config.toml
n_kv_head = 5
vocab_size = 32000
positions = "rope"
qk_norm = false
init_std_o = 0.0426
init_std_down = 0.0491
doc_mask = true
train_tokens = 886600000
MLP neurons of a small language model. Each row is named by its layer, matrix (down: output weights) and neuron, and shows model dimensions 224-319. Each number is 500 + 50 x the weight over its row's rms, rounded and kept within 0 to 999. Numbers have three digits each.
After each neuron's rows, "raises" lists the tokens whose logits its output raises most directly, leaving later layers aside.

L10.down1001:537492546528539539564443481602531473426491532542585479585536501586524463515525423510617532389454499550526379451492433541506570387539468547501504526435541498417479604544486467494483455470412511503580549543520506593543479451541485533512498478468498522455490541437445490491554527550557460528
raises: "\")", ")\"", "\").", "]", "):"

L9.down364:523484536422564528542521485430476629507516543615585440420448533489499436447459534559472505498407499500551511554458523505435482591460521461534475560513458518421444495543534375468543513424538544491490523500440474426474512359433511438579450473569448489493497469505524450468521492532525512575
raises: " in", " on", " at", " around", "ash"

L9.down534:592401541493502516526469582504545484481466537519416496547544593568486485524466477441491528506423500554602500493538493437422541526421441538493562525548586536481471436524500509599459484540559418467485535489441474598499530545447496453473502565500435524421447464571414490580557568469394421449
raises: " ", " 51", " 52", " 67", " 66"

L9.down177:556423431503461505573473547409573469550407469520484436535488438524571441562440521579472546537443542544469501531517432477529439457493470560463567544535444514501460543498562455514497511504566554492460555505596532503487535446421556445516420479532504458538497500523542565481540433498522438534
raises: " president", " Secretary", " director", " founder", " chairman"

L4.down460:478388482510550505395458490495443571543534442531458522463479583483398484538508549508552419608475407445502512514507576523491504562481456524509561403453505484503514548547473520460492480468428500572563578525575461461523548525574496515530525527565534483514497572565546522438465595526515482543
raises: "y", "ez", "bury", "ary", "tz"

L10.down549:500450468453459544530458480461474603489577501419580485497543505531493569514584549503503469542467449482431550434541496453457542598492462448494552535569414637513642559510473498471462495564439423491473446483499615525573464551495436487451536528501488530481525503484513507537446504538470466503
raises: "or", "under", "od", " scoring", "37"

L4.down1190:573478448544530499540515499508490438568559507456541444477456512457477507482499608624570504509532451540445464404504500530395503544429467545537610484519480459547498397538551359555559550485507442507482433521535523558596519469571480476642624465499472467534562560468534501581611482487477481477
raises: "cover", "day", "ers", "top", "care"

L3.down8:465554491480488468517482480513494486533471486488531465430517520530506521483488635402562488416481532452473455530537486521466532476525451498529398524570521481462531534523556491403467483516450477546458467456517506634413483450498516462511491373569542543394513462558478556459531545514511523491
raises: "ly", "ial", "dine", "ile", " growth"

L2.down1086:478479548476482383391557536395627553590494490478494505517526498487493561524457458544534548538524458503501420448499513487444487540473464513451514542471570436520535507528543527474504531540549582537519440492447561488495497485571456524435521594411564493572500533503460517449504484413454574515
raises: "ty", "ties", "owned", "ated", "looking"

L10.down663:523546469475511480591490434533447496385535710577478514506492483520516464516527491653436499472523440526527512536442481497474492487542548472389442549481560541517488522490520525490471493483487512518488526579480459504506496569485484472498546565547503511481428459519548458476541536468518542484
raises: "Y", "Gu", "Le", "Col", "Ra"

L10.down745:544399553540464554484478462491440532482561603465515475539565493512491472390536573588585574486462549494536478520565440398547571573450450502462496572521530479389509566511613372532516485438573511503567443505509583511548470597525484521463529446446501502494479549519469451462518469542465529453
raises: " (2020)", " (2016)", " (2014)", " (1994)", " (2023)"

L9.down169:515548405366481518512554400456506545494453568486481503480512526491576574484524421519462625470533539581543484471516613520528464520495465497590530470462538498456496595455542501622553486465460425521450475501487398524460541540502558517511570499528510494522484594518453509602476540439448416527
raises: ";", " —", " =", "]", "ː"

L10.down57:522464438518452454461409468556562466562437494424525531525619554425496536488515579528585490435466478529515516530496441444519462499416549503445449500503565549451537466488536445463457521528518485432478522437534442618441406504497518495549519435524506439497413451515504591348564510568483424553
raises: "===", "====", "==", "\".", "\","

L10.down662:452398481433527381512517576446518501584572511508542494562501459545542446522468541606502466606449457569530561462550594463470418569425433464458542476505414469533468515418556493453511621452620438418478449412516470452413514487494467485503484520467500468546470528517470471473487527506462502534
raises: "tr", "stad", "tra", "stock", "rush"

L7.down651:469502548507588448558457515386538494495525514514492444554557429485461565541522450502511540581558543610484480526511545440416459519439592447577584481580442527495628421526564524519393476509532524525528380463459524551436594514571497434466431503523562494517414509505504458418575440513468499553
raises: "tra", "tre", "dic", " general", "field"

L10.down404:494437606431396486486447555561569479442574503653499478425503461543531556552514420489531511471517454372503471546605491453501498454433552453504444459492571499470504478485552453508541638491495534435525523546536552523440460457568492442510553470475432524522535517497477517589471485555584537390
raises: ":", " for", "ized", "ised", ":45"

L10.down1171:633490445519441526493425486472541543501533568578478366530606603539502437516443532489581498556614517477537430500513490494444583581456535513489497432520520505494428501566570462572583465449495513494518507506478533424412612467529500428474483470477456549433532490494522368493528527506525541546
raises: "ery", "ther", "ry", "ve", "ck"

L10.down39:412497467464518509503451533522487551455525501538560514471457564519492447540465505519429410564477427461523409556583593555452563585451463415573485428516449479564434500486435388523511540500536421529533526474468589451451523441501474456508409551519540511478553472467419414490413490495542438481
raises: "mis", "ary", "ould", "lock", "ating"

L10.down633:429513505416422555416448514423500513456586422499518478553529465554552536562537431483393451591559539394574490443467468500508521469488579471572531497525507608503461475433503497467533513479542563477550513451539544490547585504491475516429492490449598511543509483609483445533535567473485438488
raises: "ise", "ized", "ised", "izing", "ole"

L9.down1146:469457475457487475479480553569605511509539534489502442474558459429460436437440429528470512416517584547624502559426481515489476479454503395493513528463400487435498542511500405488459529510490530438596459528521432662479556559501508498534528459529431449509490420472481464503483502503506479534
raises: " in", " around", " among", " on", "ston"

L3.down1060:470499552526482532548516520480501502389456464512364447482484488498583597468607492431597484481535515500499463464513502514535495407541477485535467492454489495525500539464456552548494553546555562555502636509478565520521435616489546516465510544559443586526543513565607512507454441604515478486
raises: " Succeed", "pher", "ep", "lk", "e"

L9.down109:413513538615532597436468541492505541539581495474620486499561501574457440482411513486505558564471479555505490341478531490504518521501463513553512512495500446476479506465506464493453535498478541482572455502497510530539514535442432403516500520503420475430427629494424512451458570473474456417
raises: " seasons", " years", " of", " months", " season"

L4.down382:393537465408558522573503511537340413536574546491553564552551476519553577487470469500510445516487526399489519555481437531554553489490481471559466507559597476495482564470553514507556379436524471557488539486385535479516430512491549503549421531517556515460541513466429470482496545557447424421
raises: "ally", "isation", "gee", "æ", "alia"

L10.down708:495546513547512503485514465530551499569409497490471532502485461492510476539526524487503577524522532507511503515554519372529463481503477603441514481573563472538441436482415418495566423382557532484446522543490476496571482403487600577470622501463523476596507503528460603560444561490477508493
raises: "yu", "dong", "y", "ming", "min"

L3.down246:511496552487531438433481479365471456520482566540440515491445374425497596427519589493482498514514539442511442463475489513420490399410562549508498417490526471520590486600585495532556539622502503538485443456509454429464575515508465524527483467518505509558485521492459382591424560533496524561
raises: "ors", "ability", "able", "rs", "rious"

L3.down898:480545498471555483539491456410486504430542608481461441526580525441474467542484614435518411478513560492485445514508570560496486390457518358515509478448529471502506403537527538455451552508592485529496536502453403478532489468457444467512544515387509438518547521531390586457483508589404474546
raises: "ities", "ity", "ium", "ized", "izing"

L4.down763:494547452465533477446525561500610513514612466446458443581421533398472470539493504644507499533468466521522536462426519502551558471537518506415509487536528438435489521514503526524468442518437479428474568533425426579494473471494494459507433492447446403558454481508485486468486494501523608454
raises: "s", "ability", "sp", "sen", "sk"

L7.down989:440503541499430343507573458438499500443525468554470419611516515474474491533487523551538530569597468528560414557524551508457587611472572481432638459535528528480576455424519508476482492471562571409438453438538441533478567461501529420497462528454472467521515432499531470602571507407459471535
raises: "ed", "es", "ers", "ure", "able"

L10.down1172:447501602501511547412478564497511486449514555484512471453568529535500507611543532528445448588550508538498466459487500490510478611437588538513471532520489581418451452566460568477421474538588465459474513524583512517478477560452543451484517458515495491500429572568517462480435559438567564366
raises: "be", "tive", "mere", "bi", "t"

L10.down424:512536407512492448418495521534530439511495562506515542472490517560465474440470509596477610557579525507414506545416483460432490468509549447470496561496565496510496574526480439430579507491529480511510416531433459478459545481591534452466434404475580474517484481529524497476493482390523581493
raises: "born", "/", "American", "alia", "like"

L7.down519:488441507462553463497525488528393545540545540471409508478547440497528551477589500472532544507532471551444510458507483562406400484469475467503359539521488563396389496494592477513481507518542508626436552538486421461512461499463513446500576501533455489499484482425536463501413462595510579560
raises: "s", "e", "h", " insignia", "ser"

L2.down54:523530466501491487498593421452468451547521566534451473455501434465509527448507482534470550402523545527383430536566491553423534481479521436509581460501461488562495506510490523456529585503586497603569484401422514502494486531539486498454462549486538546463439474606586498503482515487461486473
raises: "able", "citation", "ability", "ants", "ant"

L4.down394:525528375512472423451518507478560598408511564453457530597480568615502500549511579400549533546375529546576565504531612486491500486506523596510413494454524555401566517538547508433557481484534458528517456527548473492522548430585470457495493571534489522500463524551542430504579486496428534592
raises: "ière", " Field", " field", "d", " score"

L7.down1103:474422520488519432494454532577529498499547549440523549529552517542534487470520454523492503412456558477577560487541580441523530566457567501627558495531462446442527374519417498559525538435512465505533534513500520536550595612417542569542537473516470415447501371484452459489426576502531513439
raises: " \"", " \"[", "unconstitutional", "\";", "\n"

L4.down914:523433512558508604496389522435471473438485549467454535491482530510524488514529566505468465498530524482504504511600391497418455519543612494439386476596504466549552426436541435564545418463611502496406496456476493482461461455447577467516409507516496518431471530517504408482529512589528497470
raises: "ly", "ally", "duct", "cep", " addition"

L9.down115:561492517463498371546488480585440568503398535460562597452482475502467511495429454500494551447484472413490543461451542441493486414538573464501632440438500529514547594455520494548447502431490501524479519522440433509535562540551554481483481431425458445501490518540525425586467471444458436532
raises: " and", " or", " nor", " &", " hands"

L4.down232:461538530477489525503469509500552496508461461498567549481448509487553440552539485482493558505448507493513493504523478465537475523578421564576471495553518497410542522472492485511516529550336446452577466453434411404474436519502503502563448544517562568456565576521522591573487512451469525379
raises: "ment", "ments", "556°", "rium", "rum"

L10.down674:427577469517504456534377544405442533571431511475434425477585456552537472438364454592478445564547479499522574440478524447427546555472462563517559582476558569474422474501524511489475410567550465529520492427531497537519445505512553467460493521590492497585467516611500380459556531438580549395
raises: "ks", "r", "son", "ridge", "less"

L10.down766:422469481563444438491513568479571450528450543505547449475550501581535447469512532556453503569536477499550482489536498524440459593445521446447553489495467551552531413489518496538521527513626464498476489531553513467505444421451464492438426590440570474448471581577531435537532516451564515589
raises: "de", "st", "der", "min", "dic"

L10.down99:473492521506550461547487592534564436579523499583479492466521499597537482498447551454531463502534549501482522548425554465482539440489543464466474544480488533448483567505421514428484461474451428487487567495496353518474361558532538473396458475553480482448526579530500506428489486604426545443
raises: " that", " into", " to", " until", " because"

L7.down5:467531453445466592478497490514496407469522573482547495588516544574488503390451532466450532527489354486450475343415560569496479560526589516503471497474476538403488438470575516547479559514542476617558499549500579490536522488517449452500465466520616484518575438570454457611416476515569527509
raises: " years", " storeys", " countries", " months", " weeks"

L4.down795:470544549504516545532474453450558459469567512517466498542515444415493400526383450498546551477537469540486511500471547531546512581546547467458459472410545402491410533452505487547477445511641495479496568474500469517511478395613489514550590428460439464495415585456549522464571540534535402465
raises: "\")", "\").", "3)", "men", "2)"

L2.down912:527507447502524550520539420514372533440477441539544503473476508422519609545470398414473410520499516536496570470489562505416497505566519552499572477437566510495447540498548591470479417637541486592504498503511458536486517485530517463473492507450522536468462524430447478527541449484478524383
raises: "ray", "rag", "e", "é", "ee"

L10.down263:576477435452460482469528551429456446531483546575406544501419586491493597503523474545576537513547468551549513547596533612446498501502510567568537541533574519448484610507453461471490536522565518565497515560463525429468462418489480561512474586461528387521538482539515471481544467494467444468
raises: "ants", "es", "ant", "held", "ions"

L9.down0:430480542529445489496571421441445479513563534499496532518602521537529521563385438545382494481493533615428574468542416521436528543511471581491436415537503624493494620541531440452447525478536518513531435521527545467456500512556533598489543534457518550543569557525565439491478474539534409513
raises: "t", "ns", "ts", "ten", "tes"

L9.down1091:448393484521542450489563504498513479551576470458411571451491493468454435491413544562558528516496525523492468471455518550512561481454522452430471567483481516522484504481513446539541450546464462509487500544489528519529537469447482462449487414474520530462470461439479476482470480491443458492
raises: "s", " rebounds", "ans", "an", "gram"

L10.down155:515444453559529380467514560518488514421451498495463399554594559472479576419434588480529550531533478515492581496576470428533453465461425454465477531396500580423583456534535456556554458504520547456517555553503541475533564468519513467516550558492488525524532577550501485463473459428488531492
raises: "ière", "ette", " d", "né", " de"

L2.down307:529542492484441475594463548533539553527541586474481450489480540480478544412402539510387486515505628533423453563492474500545530564430547426505508468533607619506443472433561549504527424479451491561484425438486613409531535493533459492498467451571483473456529540513519439433526509556492449506
raises: "tical", "istic", "rick", "us", "ally"

L3.down2:498439562577466383528473541467437506424453482443523538542490475531521574526439536570485489448503451485472404468561505534514497517510486458546503410465513451486500549501497590545391483464464546567442489448505580624558493502456551519525410506479441545450488467580524512432481498577602535537
raises: "thal", "ner", "nd", "voice", " understanding"

L7.down882:541532408515435427417599539525520432409517494447490390493513423501499564507449531449478467625512593544494538458546536439504479545496538636510410507614512562505419524482576507537486467522513514484599453445451478520438530492417538551549527524496496530470504470508467444551567481526476415533
raises: "i", "t", "ts", "ons", "vic"

L7.down568:500483530431477562483472495499421417549569465518507449495526539458479457486475501564393521617550538511501364614555500526375501493480593414560456498510491547541519502561479486457458526426552473489477515593484423421481508504530474562473547439486586395501517477438604475539492491595481505515
raises: "ally", "izing", "liter", "ized", "es"

L9.down878:477542458485525468554493578451411474554517536495519492478528465508480523477462550520565506474492530536599474525436537416483528525491527477500556515549535549642474494587499456449547542476498480456450394429605480557497481544385616545623614548440466517524344535530582459447432589435454487439
raises: "t", "ters", "ts", "tz", "red"

L10.down279:502487444502491520561487535591560531500488476479425463440488534578498554527543491442547386504471543381609549451474558521399451474435498517523465500507435502508435509477512574494509446590503548545456432515518486501541468455617503458543447442442561544495415566564460471425449494504510472448
raises: " opened", " purchased", " announced", " established", " started"

L9.down509:451371458502532508593433526489516524492478441477558487558561517429550473288553470421546501484565509495495535490525534496489454463534396517513410572546532464441513537467455603444511496473504395503513546568450481527535505461536575590482496577521483475486530540435520470481471479411472431499
raises: " other", "\").", " remaining", " others", "\")"

L10.down810:414518489436528470473430547550549430403549505481548515468460570564486519525443402496493484503493581589470521478487491592548439490538497488580563405472456560582618466500426531471507468510501390403498536468505541496445562537458512561477523367533484484491481544566550524524489484564478541488
raises: " that", "century", " characteristics", " reasons", "bra"

L2.down984:486491535519461466465505551494444512439499524480463360443567536481444472473510480499556557551510474424493486455484535489389524577597518457439521460410553522475519503501573535526512514582488384476472464538439501532524475515532557509526501511444430494576490458487521549610516539475517551513
raises: "al", "w", "ers", "ace", "wel"

L10.down1084:575458563486439483505446489477502443548501526503436529522429512548542595541424463550505495415514508458560506551645435500543552470446630504618588507533507448495438516534541495476464509525505505489558432443480575473456475525561593521507476551406525602523438441537489556416480560605573489567
raises: " consensus", "ing", " basis", "gated", "ed"

L9.down761:505446533503562480561559410588553518411477475531552459499546577550517463557464471511468479499546474531485541365449492511545518460569510474596561544507475571473515411501504413495532485519489515505526453528467513541544472490438449568439475557527533447493489481557446519469584546409524557571
raises: "ound", "eu", "ides", "ident", "rew"

L3.down343:502496546448587504506477507427457509438459522500441499536523486510516503493539526519406497488498541470438523528518519549540489399540516447485535473503504476443576377470474466443582401482609549590533497503439492550607533595497566518452540541542497574530450468559451520519523511470532487509
raises: "ity", "istic", "izing", "ator", "ized"

L7.down1151:417436546483527491432581457401444564448569493435474570474545475422529509546510490529641521479519437579593526515512519511518506535573423512552516597523552538488535485453389542550442485471459540473542429474455514480451555457491541539420519525555527470545587576499509507453527550479494490581
raises: " other", " another", " others", " Other", "die"

L10.down1173:499448399557543504580489535516526545494605510358538445513527594531450488505514521465525429544527513453478546505530498536548453397374456483529392476556537503546543569505543482503547378454526522528455523535544562388558545449503558454424452481480466556467479461463511473533521497506495512474
raises: "y", "ic", "ist", "ism", "ists"

L10.down920:439488586506489508539497575410560525497514555597418471455507452484522518436472548555540519452506515479399512517486507530490427437397510580625512559498572526597475546426525499496511563486435532485524509475460414417526456533525394453489499476494481457522514487504514483523448485548461459515
raises: " production", " use", " export", " cover", " purchase"

L7.down67:516455506437427478529449522576531545502480518440460539456550502442370438506552535456550403512429578492493574604571536546543481495433594484503547519487411399462466508559526485437520531450490503420553557477539431503424523466549508506456538540522502483616422468562541497493473487564560455450
raises: ":", ":14", "varian", "5:00", "mor"

L9.down303:473486519420492512496428504543431498465512490478438453555531493516539497563541477429515516553566553450530507515593453451415444531536499442482580451441498533518513504490555545422501414514653488414520522386573508533442495518525437593536486383542448514530595550432547491498581644451441536493
raises: "es", "ers", "er", "és", "ation"

L10.down861:522430511527470593413537492460585491484515519371488515545517589513509473463533475546472531557496529444454557501524516460518476556504437586538511478505508527474513500460516525506527507535524537478454514426485483440517481483467471514457468469587534475467497519577610494518535422525488453601
raises: "52", "81", "80", "98", "91"

L7.down867:541482459486552518478514403474505386496564491461477470444615402550486526536523528485496475492525502581538491392551524458529427583380610454471530514402490488546524368472574429467434505501587438595475493507421508465519494480565486443469547526446526547529441553449480462556538538535569554538
raises: "fr", "ep", "de", "aut", "d"

L9.down764:548494408520521528529429427426528538461434458520587518388460514582381534511523453474495546594602510431491502437491464453523474438414540502539470459496529544425502537440454487473532491528582445563392531457483480519543499507529519432514414486517529513523441463623520455532514364495525426527
raises: " school", " college", " School", " schools", " College"

L4.down78:551450516433467489489491432455453477468525477497444437390498507500454590468442585473585544563549468431494535503472445451472485510513514508431555496536474509513513433585379553542495502516462460535471509537491559510439619492466528599488545442447503486588509490494579493512476426578491581546
raises: "tical", "tive", "rol", "ze", "th"

L10.down890:477511580526476547475390466456430522553501566382569480479482507527434546468534474466483462478458508551520481396535550499470557503513476478525638473491476474486586467506492447577569428468516525454473459489501520477505467547472564465563515461507530448430452504406496470557484487554429484503
raises: " and", " two", " nor", " one", "hand"

L10.down883:485561433497500395491496438551494422539494582459529566419466480501504544566553488473469506449496562444637479443469519562492580484598479509489464583497496558474521455490508590548460477569451490496496509487415495463450571621443525495484464506591389590514464571475525480510474524439526446531
raises: " ensu", " with", " followed", " led", " within"

L4.down1096:515479550573412547488510527444519470562499471483504475556494382440586513483481465513545484362437513536452435420549466480555464603504498519578509442543566505533451546425617611484485502634543527535463482460524547486538454541484483424501530540551451482477469455482395434538484571434539557439
raises: "rat", " birth", "light", "rate", "rac"

L3.down1129:442483472511455549548481487571545477461466587504531528538510441527549538462485478476579438556439511498596599543525555550442443488488523471483492502519536377488496441534590539467444596452488540497534451610485490528454489528441493495438531524446470561547436569538481516368530503596498525485
raises: "set", "offs", "rock", "ters", "ther"

L2.down299:388503586608542476495537447472421489623468439542480515547484471588526530497476466499493586481665401565520535540517464540447478495513429457521480494486440502489429481442499576484455494517479528500538367473448573543433587536649565560434466570541474479516503513528531433518465547496474473523
raises: "ies", "uring", "mitsu", "liter", "bie"

L10.down958:515457544465453418529486569512543439434488490544572513616519519580570537455567511515543528485450549494509504520414519586510493441498465506443536576438469476531390531575437501523512541493487497494499529604502488491527423551547468480461588524491510522374490437539351507591433487509561512585
raises: " \"", " “", " \"[", " ‘", " greatest"

L9.down149:481497520461496497527537501414571373565437534529515493376518518550569471564502470576488451499610560526484492478478454469449487481532406555561416412504467485541555487423474487539460443579475476451469551504556500392545459586555438471538463468520523444516584540474508437473559556520526492651
raises: " its", "ors", " their", "ori", "or"

L10.down943:516417529504528541549595631515599513486414449492459503434543519552495475544471454436478436567470498450526502502487482535543505429505543515457497434510488497523532491499496564425545471476426561559471448472581527445449393540585492519424564464484424544511486561607547530481485491486484479556
raises: " said", " revealed", " described", " stated", " praised"

L10.down156:406441453557527580518432490502449478594530558526468496522455489528465530473612573498601319577569534453518516470533489474472505532530428546519494502466456493476509418549465476472449498490541400582534546495491478482493505564452455517440537505461539421455430539549401506425479555477480417518
raises: " of", " about", " surrounding", "er", "maker"

L2.down235:447536430482454422495537587507518453531436499502449590405537437456574479509509574501508525636544461441571498368562532499392468590479547493422580446503558466443479583487495468524552502506579565548517483444510516485552484518579516424512465473546537523462511497489516519570517517530614517643
raises: "ence", "ency", "ance", "ning", "ner"

L9.down1202:416548511447516514514589430460449528490579542471462460571489595510548481485486467529541572479575587440499500493492486413505495477471412474408555482562514420495525504472506463515525421561509490504516517483554474525449539627553505471481456530496513619497448499512524494521449466558469408603
raises: "ers", "tant", "mission", "ting", "ture"

L10.down817:487536438490484484529467459397528514483454513410468499489531485481463469482506441591494539604450496502410472492557485533456468518452470399500413534507508522457522444551564549560602547454569439531534481486485514373505460506455522602487427464493434545513549473482544479484503468571431536429
raises: "ic", "ian", "ians", "ites", "ism"